config.toml
num_attention_heads = 2
head_dim = 96
rope_theta = 10000.0
qk_norm = true
bias = "none"
beta1 = 0.9
decay_shape = "sqrt"
doc_mask = false
MLP neurons of a small language model. Each row is named by its layer, matrix (up: input weights; down: output weights) and neuron, and shows model dimensions 0-191. Each number is 500 + 50 x the weight over its row's rms, rounded and kept within 0 to 999. Numbers have three digits each.
Before each neuron's rows, "fires before" lists the tokens most often just after its 100 highest values on Wikipedia text that the model never trained on.

fires before: "0 ", "s", "2 ", "1 ", "3 "
L9.up86:525429575469538499541552450478524526529473541485573427549620475543505460519493504561471553452486443581528497416543590516450421491595407455524462551508468561548487452508527499492497581503555487453511470518473392579324365499460577555538488461546485564461515482471572533495555456392519532568503451499471520496476466449563470475460465513507512539381525544470520494431552499476552483467484535492596501490464554491423484535471509454494517501532550495499534482535593458541437538478478450556488528537402484558351595496552489539562520386448526553474472579554539450469425465496444502549
L9.down86:552504532533555515538554395458515498533501524488382458455515314597468501591438503511448579460467504605478392587544535461507463438435536500557477548409509480545588466487532503474538545361586509520369456489512535560396515531495438493452537536487450549592501452524512494522558534494483473463497453535551523489489517540544550469549534598499505537528504543492481391483447512599535467567496531466524552574441479514544469494453485512510594488598551401437452468521480486503483473559447552483475525432464550530464486509520540528581573441495470508470454436407451423465503505518505532461

fires before: "| ", "m ", "medal ", "|", "med", "Games "
L3.up628:618561604451548384553536500475411561566492490418513418459479524537414630465526532579553552431473483511438544390498530431414514444537562547472471503600499475495556516435493464522562468466453498546504505456469568474529599505484461455486537425543534511518636482455499480524545495453442507445530424587540458536472553552484450532460519518575446500516479437496582446535524610500535551470424403539504443449494474495524561558547533458483422406513471445504550473537465558522471422518461514614474472496550512484547541484467546476486571496570469557534533499454486496514488418512547496601
L3.down628:617461551462531458457465501463497520408532526508403492490490411523468487519449530544488457574549453465544513420473444479477506536427561482458555536603426528557479464539568505562560520475532586554471542431484568545382483467422543531509536622465547474447469444495453485573460565455588518588468531514510520613447471479526521486461491561517514493442525521450467410496420543551514541423513421531480561565469629553443541420490528464558557514452548415489449603532413563523471380483508451520480529488490508435520493539408534455430496572547426465546548420472477480509469516501535503468

fires before: ", ", ". ", "\n", "s", ".", ": "
L11.up538:527518522540555462489469520489410429448580512531533524518472511381480528566616453441494418556524454516391504479544505425538382504541509494527547458480431434432509516488477521538525576525586484515500504497479491413589549509505468504420546506624508598480520574430507578483477466609452480504507578551470482452578504486529375471458424535644501544441504503510488481587427478449463536521436532533483421527472541544474517576490490444527424519457456529479428492545415540481450454428520596532526482400499491521482491492466506457462608504496501448486507530556554609559534454468454515570
L11.down538:451521579515478438498477502456479519534456461531474576518472476476599487438451543575487485529510560541464447495511442524531577412561539405516554502541483508458464463477518551574477468604419576486475519518515491543462508508437565428479597542435491483522493495431516436531494486607455517574532451505540451529507449523545517466528461400460569489504451510512492578524438506622609553452445554479467477415453390434447488515501385536463559425560551534521508497429493513565464508559477466494522490513594474613473513429471339474561548429507490548525461517554434474516606537600437486481

fires before: "- "
L7.up418:470477506483486544445569416469467597591524617485478484564515501488563497492413550465410519503537468466439509370519477558492446529457512451512512502524552548526547487505434505485449535464481385448473511459434449519556465540431530514456504523522520464442526473443518592527495571488557534443576450454480576505447453587459512512486409508545454507510595532576516483441470564541544542503484520536512621572495441506566537520468427507469507673547412485536496442527457522450429528447525499565442507504471509510519608537466475504551441602549565482528424579509567474375460484403448535477
L7.down418:484395497519458531527498497581426515485453537670532456547389612483517549464482585583438439486518596400510495367530493573451502508464459471468546543490468528463544553480466519451477454487411601519493551560471409496514498513515473468442530520539485423592493516448483476485477499515516546470494465522466602552459437545424496513516444508407462410455452581516494511491463506529529516513546439533604531528547586517460419502529516460405573535460545547463465489457596465514510442583484500615474478426538538492543551480607490570520480519571506499512566483441479497424522543446468439496

fires before: "0 ", "1 ", "3 ", "2 ", "5 "
L12.up719:416501464427462467508486466494455533533479466469573443536561448568421538512456435552456476478433485565548466544553473551460431499474476562477391507439510554605593440574520464512478518514581527430553540430511540526483460515513547548540522528550468526493513555370498470407491463511571540550454503478564552461519542472498378422484485478472475603423593479524552466427521502568435513470395479462564472539462456522413557576430501440480461505512553537415483570552575464496503501486495471565479565514458666498458477382483540547505539515461542535448491499504503477482428426389524507523
L12.down719:456560492495540503507497464559509494588515457497583402565521524466508566283506443598435463465546522453473503502455513507533466430503541485437287492490452499502522459578525486511582513527524377442493457562446523541463424500477579482507494436445500504589535466512529524490484525506539586474529498486472462504459563495530505536542500491462502594488508511543473454375499511482486562530515568557510494488501381481519544555546453519591551479500549456436503548546560499490499536524539433478553456452564529451441522499504573535563521514485561428510586426477555545490487468501533346444

fires before: "- ", "(", "a "
L5.up481:462475468493627466464591463486528548605464493439594440569521575426524467500512560505385514493560469524412498386523597488445486565504409576515461522426491536483497497550422521411487458575507435493563548485564419533518496556479533494457477526529466514504550432476522469462504483498511565518432532455576454424379474478490526490454417509530447499589434532546474539492507572567488613481508516489565444440542581510581486526450450496475474487484516501480458516517500565486465537454454529536466495549442510421500605425466408528562520540492523627438518597538519492455486452452411419497
L5.down481:467524435444486550417526474527569540525516511404535432527445491535486617507410654588459479474427544509494520480577410495437364457634508422521500622543471500494538541540479418588510546509449490487482508541563446487546420437462472488508501530459466460545553417507492507530470461432463514501586403550507582498484478412481557506551468381584456515476509510547546448572501481574534527555555568561549520557519417526505488438543512526523495509484508488479459488519428466433429489526528456513517466500527449510506561528554426511469541470496496500471481531438428489534565478392512470624

fires before: "the ", "with ", "in ", "a "
L5.up430:548552516553410488490536483486520497423490504515439554518466556405546525527515504592504460537505498510492507530474442469539498522410539403537445549415464402505506520488555510485513450456530554460483429521482405562501473519499586526550477532527567506530523565439518458449553594454428472573532454488626575438530512526464457533489454494413500485473493525503541492469416483522456487464423438511469510540604568454558469552486384519462470484550511600576504495468540513423566354507559468461509434457394501424500542475541677499457541560564481511529508491392466465393536570493538485496
L5.down430:512485469467570487544459415555426571554520339475576451559506687517458524360502504436437488451458570424515501473484531562566585545498525532483381491580461481555539425477555451468474498589428547394456473522514473587427518577470469518450562513572456475501519538583450510500519472495527488511544517582471464427515474432558503493525503569511470511419527539467519556533472511524481395519456500476450488382512471559531444508480576514500544487535530495545452517454475514480479637384524526510512496522525493522367515451483517559530502496463519517500421539497513451523504538554513492476

fires before: "on ", "in ", "the ", "and ", "by "
L5.up519:522458480509475480566452515511506573416397573448515494643524497349392484488490409546575474474494486489463500450479416433541529503450469489529505609444443563537457492488509478490518522505497394503517469469441502478489465588480461533540525542550481488478531437480444502423597616488404502541486463442453557538548490574473494587513537493501495571423497425582519587470469549570511504485507567431444563564434522451585546563516482475472421466528565532546537469550418473444563452438515598383525497521560501505455561473506532462521434462505471507461506535494516432512427505422551588489
L5.down519:465539462412408539438553544435456484543617482484446503463503651531528517533486591498487474470559550500578443460533563470575559464427569482502511431511472476429492486500429452514547430601545631470486467468515556605479465396521497535498572500460467521433421521489536423530454486403568470506497508559480562447445512490551445522503476467485464479416468494503550543546532536433517522559579402427520473439483538575513494518518490498469505596509463405520458595517534453547526498522472479598518442383485407451421597614486476506520468537495538461506556517505537507544450490512508558501

fires before: "s", "2", ")", "^{", "er"
L12.up352:513499543517548511495516495514480394559551546467475403505512404551475430551423552507486457445533475448517415535481509445504493493435503514499532519581499523523495431427437475469597521511476542471552432488450420514436437486428499500562570510523392469528527420526443605545519548495426491451507504424444502499410492521469499453528546657577519621493409437572473448479512486472445507621568509509576516443442599469530532503490505492440459519498431511513494489515507559586443524462498485398514531554464492529509540445521558490620603478421491485542489501495580484412629447453475497489
L12.down352:500519565430409474527558484441450542495477406440475496463462536436475391551455474451582569477451438502559479537465476413474584508517564437442491469527516554566584517413535599426488481365516509507476562491565464483547531615441422539465581571451539517461498486549601444484548493553501535477503461534444514479564616457533490544436569504433560457529462538498480600499577508538534510586472535497583475521501423528439538491460590445531567378377432465456477540505484478512496452464438486456505596491543504537446466539547462529494539452452526470525467503543501443553517513529519570527

fires before: ": ", "| ", "–", "\""
L6.up605:445485437588533520477525425465496522486529457488526484565566455536466458502459470555516435557556425524336410521535593560521443469527453566527516480492419495465504468581544593466421454537480514520469496430483564419510428535517527564451483529514385551465491453549453440508374475543603495588495556518437458584486451485522540485458495531565508591438514495494505470577525488580485452495454473399477466436536480478537462526570475514458479418460481519464483445464517523511615547477495593466452437499396511585517574538500452434514536500440526528477373444458487504481476440507391508449
L6.down605:558467531422563444635479539614472521521477513607473493514467530525582461460515538522491570453520506496453528551448484530469499489415522532454501465476560504428484542429376477498520496487439481457579554576513458504468516494451513523579447552508581419455531494497490494359535426451559544499509394486489535480466563512497550495548530496492368424479581532502505488464540507432491469507499473572500585439501516447456510439422475437436472475420574490490476584491550613602474468584548510458542415545570429463517538473604511489476454569515518429549467462559528458448504508557596425516

fires before: "ed ", "ing ", "es ", "anc", "ie ", "ed"
L2.up116:530513540441421500504429416492539426445431508507418532489447503510475543533437447537528436468439474533505496485527507500571533475452635391508476524428430502522569492492530514503574454538438512371488599401518581513553483489512422493462535516484539511523507536538472514466472553446439523546568469542430488582535552520577550471480546440442526578548502497550516508523561561511491545505534630500429545627510511440423499479513523543501406426522609586467474552506573443524525463495529435485505582449514504453504510462612425476507622532536576463585456450554466442551423493521534511496
L2.down116:555540452494555566449409489652539565455502447573456627552530452503502464537533545531495453480523502522617505452491457444518424527446441567540539431426528470475569408532545540530406491511581476466375396480586463452514586485523487470520525611462489476506476450570510479507518450587425542459536528589516445500535489441484449428580570445567525445529488439488399448517600561546496443542525496546585503546438506498432477456467520495514530515569491495484557524493460466489503524505483528555515518491472476476487456411522443453471486546544497366512475444541459579413493572500537503481

fires before: "- "
L6.up101:541512524463468481454512469517467560513456500459501440484513554398549459509527577463452487534486461444473481410534462474474457515496524561494512416614593486519547583452434491485427492518455400475415514495472490526548481569501554495537509488530437575464521507473526566486421542428478460449462546472469546532466509489396517583489429617526481547509559551607463586493480555523466538535525494531570596499517454530525561546518492431438486528491430547492525433548431567399527548451577504520430482448440491460588544470553411484550459539664621542540484564428565509417458477461449573470
L6.down101:532439529589577561586469506514496543481461510522499427561405648513560541378509501538405495481504515507421507395569474560462487461512457460567533545592466499540579537507439484468462477479490553485515549467416439494505444542487479474481545526544542424541473514464510554451508515468540546451505474518441628512437437543434422499521443522452442508464494574568392511445490539530509494542519507514544562537514559454464453510450429472465545615498479564490448500444525499482476562509554530575432469475535580578521600477612416513586535497524518493484571463508427494410502469411420436444

fires before: "- ", "= ", "Career ", "=="
L6.up64:462502535399492474475491491501511493590444581494454439530599560438485534535466506510461510445571444527497496441541549482420457439448483472525474485531548506463501504481446556439477472508550493492466407446511495451600476500459496509483427484498465517448482486465490528475544534415541456430544517432409517561421446538452414456511393595580460492418549521589469535491516484571508454510638502540556620531528420451453588469458426513428514622479479543574409463546493492472561510531481455561437460531523515489450563592472496450460530544487663559479452577544476476442439488469473523441
L6.down64:501446507552489533524594603523483473465509405474439452600458592465495518423480488575560414493600482463424577355492438601509523460455478476547464501510505578539543550420462525499508433464451525494484452474469430485451485473503512431461537547440465466551515510455492472467535557477478474443544506507466576537487413509468526469535435447471473356475461500529436502434473586576587555484578458546561619501565528451460527513519427540406581508531557563504411436448481512458476534531469491539527497569528486527563494551504493544582516481535510531538577577488606459482423501545431435483

fires before: "| ", "\"", "†", "C"
L7.up590:527450444594501447600548406474475437490511479533457554520505463605468460490504520490531541469511425584394483576533596583487500492528529567474532517544443579491483504533481467526479535565474446425513514454448497452546496548580497422552452495552543499436507474460441505484540463545584503451516517428514467511462543535528566540463539520646438564476522499530578563474565466482474497598492560439458495440558517408568473520510508489434519531551573532529451498489505598496502446459569505509547498545504522460474574486488453401522511519480511603686489434402518457521448403495481391435
L7.down590:446536555418485504464534607556469525526498522499487563512397497463498486552486447491571468467433545431503515572471501576503495505496549511510459470484529447455554512490457583468578541483464553392575570504500533555457534477468518416517503626522554386502397529502470513420516417501547483545535408455444554444515424477462455521495477413458456536499502512528466522549592509477444483556574534489466493453524525565491442469451464443529439427502514490423420604543462604559587622621483551486473478535553476462510385562464478581516457462470580533487412575455481527469530420529473517530

fires before: "| ", "|", "September "
L3.up315:514589581486537402484493426448416524639502509408462500446557500549420519440466472513556549516556393498519502591484458471477495519513494497519488552590517480515503478530473519508480457511510509561503508381489573513474484468406463541379546481591471496511486488490409500430530423482422509427472501546593547492615469593533573476542608486457491518595590465508495541587417579543520423523488431562519476623485453432450415490503461457550514540491512490545546480492479456497582463508527557534543525519444509439478491427463505454447479534568552534425514490528526472462540499423535565585
L3.down315:481518475500443526409566580531443446433432482512476446497538527513504525418459616518484356572464489422497520544533541498515497470509487485471314497561454543498512504539430595511485481526538494467472590520512497496442454419477529431512453433618434409542482485531536464510548531471513538480520390482505510489458461537531534465573555585479510496579585478546443534482566453495518585530573486545473488598485361467488522422490557503538480453488568451392491483463506547587542565538542553496528437535594482448529441495514545500525594436578499460493498476451547500576506445515498450555

fires before: "| ", "September ", "October ", "episod", "|"
L7.up221:504544543401567445485493501530566530548567509535497469506411466492545568524556379510483449504536474444463540508402493501392493461477491493483521452559434583533475505468519563533504462446519451546597535508589606389517544545474562443501502534574467545438490442576568659466501425489454459452446433539560522538451543503564462498470512499507520532607461557598533506457527526488526498498465497521489395551508488404498467532514456441601500406423520517478507480453555477568517460465490553467527477525542505487514558438398579424534511566499561546612488533521529390483484416474493434516
L7.down221:506455537423555475422592535452453517451345421496440500451482506537426550482518526420539531551486453482452509473471490514639552540554419468515462536573498503588499513577478542479623535470582505446491498500473555509491517529511558497372452486507533417505487549487481492450567529509532493433520411472524524490485472461532539576641518541481500510581552522402500561543497380498440576518458552390448525535472487495464442435433523527600422573415506489531538540506543518480442509479522601497473450492585479513504392602477529527508511466529520465490471441498517461527517507616470484522

fires before: "| ", "|", "and "
L2.up543:594560501467567454468443531532606595532419499456456523484521483489495570464458492616554524519432461438527452531530466557415533466472511434577554515508493394547503462555482487494565504526475474456574479544423445481535486546471543516513466518545440557484512453513454507501630472439483453655528527537496560539450486545541546464482616534498485577549458441616473567529496531565558614567480569458500405485599473426490472482559442482492419512548528534489481486489488608517565438442429497480432437583491508485530509464500575498540490542483500492565548392536472458442442500558519440477
L2.down543:481498504548427465476467399595471468401525419476398562562376546478588522544520569447510486491538537587573533488494452512462490566482577518474514517499514479480592534500444457557518538516469579405530481547592457595525507455563384419561427484502539473545504540560528493520474539461384485487469479467533524432499488543465534484442557451483518436469510511361555548533457465446499448402443460493536546413545513563558521516491579498507556565444514496475518550491489432508508498431504461501520485441504450435486504509523542492457610535459503567447517491386598610563532555559456541515

fires before: "es ", "es", "e", "ed ", "ing ", "l "
L2.up296:424516466465524489487537505414506555498449534490394460455465426530526529499471473432552501454470510428605560544485414612410527452552646472462559552546424467561523500499535466490550485466570448517502532515472500437507453467460513591520415499502532462490571449538567497454423463575441439488489430437448434550420467428572515527470530450424478551553524452492446437526518534484561552469467496452512476572470500468427602514434447481481523447495539548464478513559426491525476438571481420478586512505507537543473513388547453447518527584418508478514398397536460421547502526406484550431
L2.down296:476495499525429564466459560627468453436501403504564581442470427469418543500518517447393531465548459548545487441454505538504483446467501480477486476442531497550487424571395417508528486544476498555484547484574500544479555507498459488530480544602453502515402537479551535519596579497442556563468533590473472561523430468534573537489440552397587416552493502492429485560465556491526474495526409533503497533590546598502516456545577536541545527467465499390445509514549432478580535516438533516485498455535428419567505531481470556455481557505469463565489457513546544382412589429463456525

fires before: "\n\n", "\n", "000 ", "000"
L6.up229:562527446452499433453470499487449460535456535473551503522496455452538442473481489492585598557479505528466483451553504530532428440456552497542528451420414399541499458498596446527492521484525480430534598553498472488499521439485481533494417553492548562494472543501482569501393466477432432511454504555553541542418489436540521573475497564547485529502532474486550649468514467441393468492490577503374544481546546426439491561545474583564496482458483540446559467417527533519515454464523472438414482532536531509703487456564502510552430448495564558487386562540582440515522528468540539490
L6.down229:493459522466473539508491494518516544530456504408536559389452547440582501379534398543503602500422516550497367509583383507481476511527492464440497480508446503456520413443494571507607481450501511503532509493518542484476436581537512549420506588435529445560420524496481537537531533447544468490542396495583515470497524499510560525409580512494558561493547443448494578527471434512490517541549530510428461425507475533486488592561607522532571441438556504534534470404465537568551457576521467462477530473569453510529541510456513602486572447419496568460512477454498539499581421512398529453

fires before: ", ", ". ", "\" ", ".", "\""
L11.up43:532526507482509533440457549551519409511582489433490484484503420418513485523572456451451479593511566573399506528556501587596481509505498453508536435509420452472473531510489508537467510616487505484463598501463585473580577509424567583426492526392506521470486523555474513447466553565478470520350575548530510489420486449593543475472500403511448556439493477458538447539576504442474565433479446521416531596582479472467427503450491480472470557532476554551589465503502545444493490493527621420548485481463466572461509519409513457519550582533468566479452569459479554501543502467490568552
L11.down43:530510564419545504586555450510442477503472350537514550535479481493519549426401398428538577458435558504481545548459471469471510390579432518464543520421430525588475512490506505434488479552504492515462532460483502463396588498504612450444452515530477583556494359523497507527579469535492445470505502522582547512461519594532548479622510469510525481451533577550503559510487480525488544437585504457405504422466466513506527535545460525466550404472564488507390552538513574507441525523418511517515527534515555490484506505476418499526484405494457513494445387485563484537554453547600539538

fires before: "\n\n", "; ", "000 ", "000"
L11.up731:542585450564464518375492533379521442527437493427477518546567488427546484486482448464549523450482489539425478514561564435535453583543546498552506495392491491598489580441472593496574496503508441458609542502430569478628514470457406487439447489423580603459543551582485517487413533564445526539509466491475534548463492479543503513411432428523582504587518479506521472475542451588513504539519472459450503555459564576397439544518466471570540518497443437536549476480448478553500483510590516492520501411522446521651504456470542528525473505505521464458473504450571498493512500460445492472
L11.down731:419528500506505574412575550603511452601600517548580403504478477478483490417523451488451482432545549536576481457442529580524470501538500573473560526472456482577496446510581442475551531483501588474544576481567474515457502510390526477502454442511448462537486435447475483490485546474470508477508459569498421493449444475417609507419504479510484590478473586589423495468503512597467641488555578548440495501501511468579500492546527431486503420472505458512569548466492475498541521497473462422488433418508536522479433565395526557448523492419498642517491432460423451498538482477523541551

fires before: ", ", "s ", "s", ".", "-", "'"
L12.up716:475571490534490535470510533520469405557568582498470589548486564476569434506490552474613570481565457492424635468597574481504478497516482420537476531488419449509492476411543564529443510545516491494448464404512568493519508516492539450489431485505450481552516444490504529504511490538431551533420586467468461469544443511532433464504573501589435550546570426430448592481509463384480512548480458511439576553547474507431481526507539432473415523613523545587394483523454497433478564483417542411561575546435478562480527484542517472453544583500484553556387520502495504464470489485536513579
L12.down716:476483459438537523473532458467478513490497521509485493439481579497555472434479400465444511543536536551517562465464585539526482500506523503530501568500523518511460495510468525577547535548485505528538515490484480424422618559470606564492539605456522448550481573423521465507537530522484456542534499504550405549550466430535510493560468461494541403550437484507535478532537457588457632464410568469464533431506397577437497585549542523528502468464387475481438401479511517494505555439474501471517474537496540560490473420389403643547597429458405558444549429478485454539541509459512501620

fires before: "\n", "\n\n", "000 "
L8.up566:538570501539480533406518484432507424473439541440470506497543492484553486460521491508533499547473432549523498486534535474585459495492564421555529468424498526565519539547475560559583488553516453448518532531463554489447536466413502559505443554459641561483486548566403517499463520514425496493552388491537499581393521507540515491485606523546541479469570390576592532371509486438477406445484494461502508500434513445358401587543443528519505561525428466532496451483480502529604543461494486509573440470530474464637510457586396490521511524456545555479496507485526489410517558497475491482
L8.down566:437447514543482542465547527453520440543538466457556457511465421481546465361445452612485571471401607396472495491546500479395399519526456579482586599480453487502561443525528470584418487585481586536526571473545563499448520520527480616474461462545530539589459507503493512496450500496547467544579454525534455500488461490464509511352513395517558567458578440437496490563542521494567459489553476481436515450475529464478563512552603528497509507514418535410561493493484487444515550487477513539475506451564530494546463430523530533431474517598513543468425452532473517480554412428479471515

fires before: "- ", "ed "
L5.up94:494510501593513477440498434541544565501610519466461506505509531554500382472461502472473526433502452523470532423553569520501491458485484489447431445554470532531520537487438444469488467491544486515494500464485472497529479588400627480521507448464445644441576485495550525523466504503623549472539381517478517450546515440500546546431376529530432537501460647592421550588524604495449533553454456537555477562514427411496558465499475510452543533551444480519506519519501575444464549522470553473403525504413481466558551482480469500580507509581546542425509491465466517419456453403441452496
L5.down94:453507430566445532465480477479489516534445526459443564495455586567454524424440559491424463522459553513565469471393525529484471446533523385505631504605389528437477546570401508527465516524417481517527516489526459518495467401553523457533482521477504499534435576420482465425468498491465495495560505518394522529566542592470560477512486590482490549505474525546446471475436572455475562481523580455483386465562480506491466476495555580521465617543459464480563451472494532541507528525547505536523535468586476591561541476583505602527487489564568605504517398427452487391483508473437512528

fires before: "s ", ")", "er", "(", "}", "."
L6.up694:521508499444465470507540542425457487522417520406612434569505526433623457499564502545480439457494411523403478526449498361462430460559408510537528433478495508399511450560437513481435525533506418467528457460508447507523477529508589492465512561489484534463523461463531515501460518408544463336525476509560452583439575526531455501522492512503471501467456469580469418553431528534426498599546515531504478437582483477521494519582570537515498505498506574512468462462527528515560531491563517566507545516472497496501516481506573496524518511512464535582530543534710507431584422450520522553
L6.down694:461486488497553484448504573496466483534550489505509496516590445441458585571490501520529491476490465468566540431441462530604518549444454592521521489476496540559599439518458553572537514555598533538543475482477401441464503573470584547512428556544467382496506433509530475569499440553498468557499542569363503528403520421602464496523473537470457405543569543467494496516554479443470548552526498431498548453494464524541450541445400478417463529407459424513520606545593459480457548435447526432507497508430510500531489516480505381597461510481440465507422574498439540431536508483593506504

fires before: "0 ", "2 ", "1 ", "3 ", "0", "4 "
L10.up112:476495552432535451540535495492556559475596563447555461565577460563456446563565447445461585412466544393472472550464571521490533449451539570584478545455373537546469385531604508473463568493538450528515447418432434591557468552530499516499491476526461588452599581458498538451440484594506521502522516489430540479543516542636449450522540528492506520512487506529542406518539490507615498525422533549481534486519482470457571481458529466491430508576505523604459433478532537419502475525383509551452511468432485481377504418444576479534513525509532515499503528517565494499507473515455493497
L10.down112:508498506535545482540483479434499517543517474502451498505543433524450493498511360501449514522555560444525494517564534551580512493509567499536476530499544538519581486510517463438519588484485445350437405511525541597514506507595530506454428542430464595543502479512579444565556501500429541677537508491574500346534480540442476460543634515531481490533545440517450479548461537464487589437472510467558489435411520438457521522420463542515496481489494459462525473423513452506459610565426428583549438468498532478504512421562465503464505427460540504463627500475490477436517498519430491470

fires before: "to ", "in ", "as ", "on ", "that ", "with "
L10.up271:520475546512478443480442557494509564479466481509553407506576585583501553504530485476446559478567451507463534438588485421576574517466565484499550407552547502510466509509544513456455503492515473427566532450488516504523508528507468489382436522475450556529529608468578524479446612473430440606392486435385616453436537566498484593456440466466599555557493526513528479474490491505433412407448463513504538479565518470493530548415390493467447522535545501499549516540622484460509471468486455495483476510374458525520455581509566519575527505582456423483464531550501487552523442435518523497
L10.down271:526523482474427507536557466443448572464425362559460472479454623495556477340471476489542451517434392478554501509568491442481597476556566523523418427401478522518564492491420478467508509470473455579479509443495504530524521443624495436542652454470533509455460454475424511474440478477472455525531497386499582484531401561562430454493504500463515491475471538551520515488455519554471535519571475508555452490591518543466519536501463481451468458454464529539519494566452500529523419611475537571522500542518428550473486515585523529514489458528526584513491631516480529547546482558505538413

fires before: "a", "an", "s ", "a ", "an ", "ann"
L10.up584:531531370447578491579508469533584510478463499484514442451493547464542460520468575533404414528543532569433486466468577451420497573364477479471525436455441553462446542441535490540466384500479474418526406523493557504508466499501529523461613528557511546526544516536507516495579553532484506431494504481462465496516524509504497470435550538519521548586496531442531528499384439419514542437437516560563487510536448434559456540491532404506473538493426541511453510459471539587467481488460459610458464485525555433493613504572558510477488540537517481643574554588581527430418432469528515493
L10.down584:554506497472571448540531429532544454482568465496444513537538501576507372558442483561503465542501496506544490502463472522468504424383436581497510503533503489407474440586490418484510509536465543571501490547433469418399442437517535513496459537541495553525504481524520566420544550521598544468501498522494473540433439567555538522535552561504535488515567540421543464548493527424494506498403444531535593522440443530594439495461462541493559554544487566502641570475514506602535484459489428516527501513596549377572486445551502535419503520524367436454468457496468432500545392430485487451

fires before: "| "
L2.up247:468464455374538535483410462474515521472517556427378522422498522536509499517501452541590483551476493488593474454562514458491543493452572429573474450426471480525566468488517591472506491551497556433487469404436469512469490535485491598488562554532519465483498570476551470436554472452499506538515585504367482487537503511551525450459577503527447524450452525601521537487495459556472484401499569507502550517537438367569427507454446532455413500517507498547390532508571455567516425503607517455495561591528592473410496502539488476556510543539542447513407409533560451465471385481503543504
L2.down247:471502487540462544487497494565513524449527432523552580531533453530541482502457539441393492459536545500539468434529514461457464494495451448549517497455499475403568490548446439500407522548525500509416397432525452568534556463477463397571552537477498503483413455605501507573480474500511476487525518427521515449512456478533504602496543472480607458504466441540394482555558581432531469512621445454489609473555562590485462469522545476611581522609574450423554566584505518416423520489476468578624466464467445470548420515479455527503488492524482489474527527506470595440473548502413538525

fires before: ")", "^{", ": ", "one", "• "
L12.up705:557482545484497546534415469416513351533477552454578540549532490492510517534436536484537489566475368461498484556462514504475457546541482480564551429563419540486565414605465510541488494597575521486437567460506437536533490482467465518403496471445576527496517404495557583537416568509557461446491533411556500522416505447445493482538515584482429577413514372499563492491492590515425474553582548496602483442539508529495509491571516524482499464466503645468517503519374473421485441524505487441552427513475517515458463498513530533501508489476575467466582512503556536477546422552491511480
L12.down705:434503553465487434445500543628510376527491470387527527493650511396553454543451475564453489549555512420407474534500464396461386500482549500614504555433529559520488602461496545520469490458508507576498500531441451523560503506461440504441606485454507447518566412460555517491580514500514546519486501543442496484461556604442551546382477481494433558447446488569456550551429499543487498519445564473583474462543455494452578525573512508440516437474419474467476465498484471444468522491514547548565536474563499550522452490463536441466455563491572462583499551562518480516567448452488508525

fires before: "ing ", "s ", "ers ", "es ", "er "
L3.up707:465532518507431528502466515432512565548505513508449558512509393464533538528515512447561520520471469496472634508570503447500506591400587443379507532447472449479505549510481521570569438455484478451514514436427520511464503562524423415519457535487556454650332573526510497433493454539433506533494552508434559503431516466533534475477541495493603561515482510523430583471525538444446491511447596473536441440566395507491471518496465516461535514505476564483424508448578439471566467570462436525520551518538454538530513489508420448501573553498549488524407431579496431460541459531520589590
L3.down707:553553522581445443522473468473512563568467443603495557470423427468454419465541473394558455440520541528500481561458450493501472539471514490415528425479589468477521499545541468511535528554500496499413495625513419502589532516541452469444467538490534426520394471520564470476512483447444512489547538527498616439443411444541467512446495576538524429502489518515336447485508562526509501588452524485566575538492573583499490503515559505511496461552517468484441524546476476528538498539492501564537591563504544523532461360500353476442481506499450448448423475514516519538483515546598487609

fires before: "s ", "the ", "Par"
L8.up149:533489516478588446418498615466536482495548512440430439550538511506572532480509342457477511575577542537445447486518515588487496521419610516446466569491474582516533476504594573454472498465483499532492465487530521536449486570517475484397534478544446479483514479466459547463464450489551518426424485438533534485562543445557468518547542493566412543504500366506500533521441544521433512445328476547496514440468581451442562504442511492443510547563442419556486510499532497524554613459458486457419454382534544526441552472543533405468520482605518482457449474507534453487517523529542440523
L8.down149:442523446489486501484568444576585550503560664388515445403531490520510446526479527496441502405477415420559518522496395477459494485444443499464565533503528537427519501487507521515506531458593443548476468537609518508466590463465568480522478496578478523427535421483590454472543589442482461522520484477531399569462500516497491453465463490493457545501471470464432476536536467581500467478493466514553478463536559462528457479539557423653497496549530540493527465457565458474455483541603514493519497467442459461540433369462533474527416507442554520599481543542494485527574553564636528538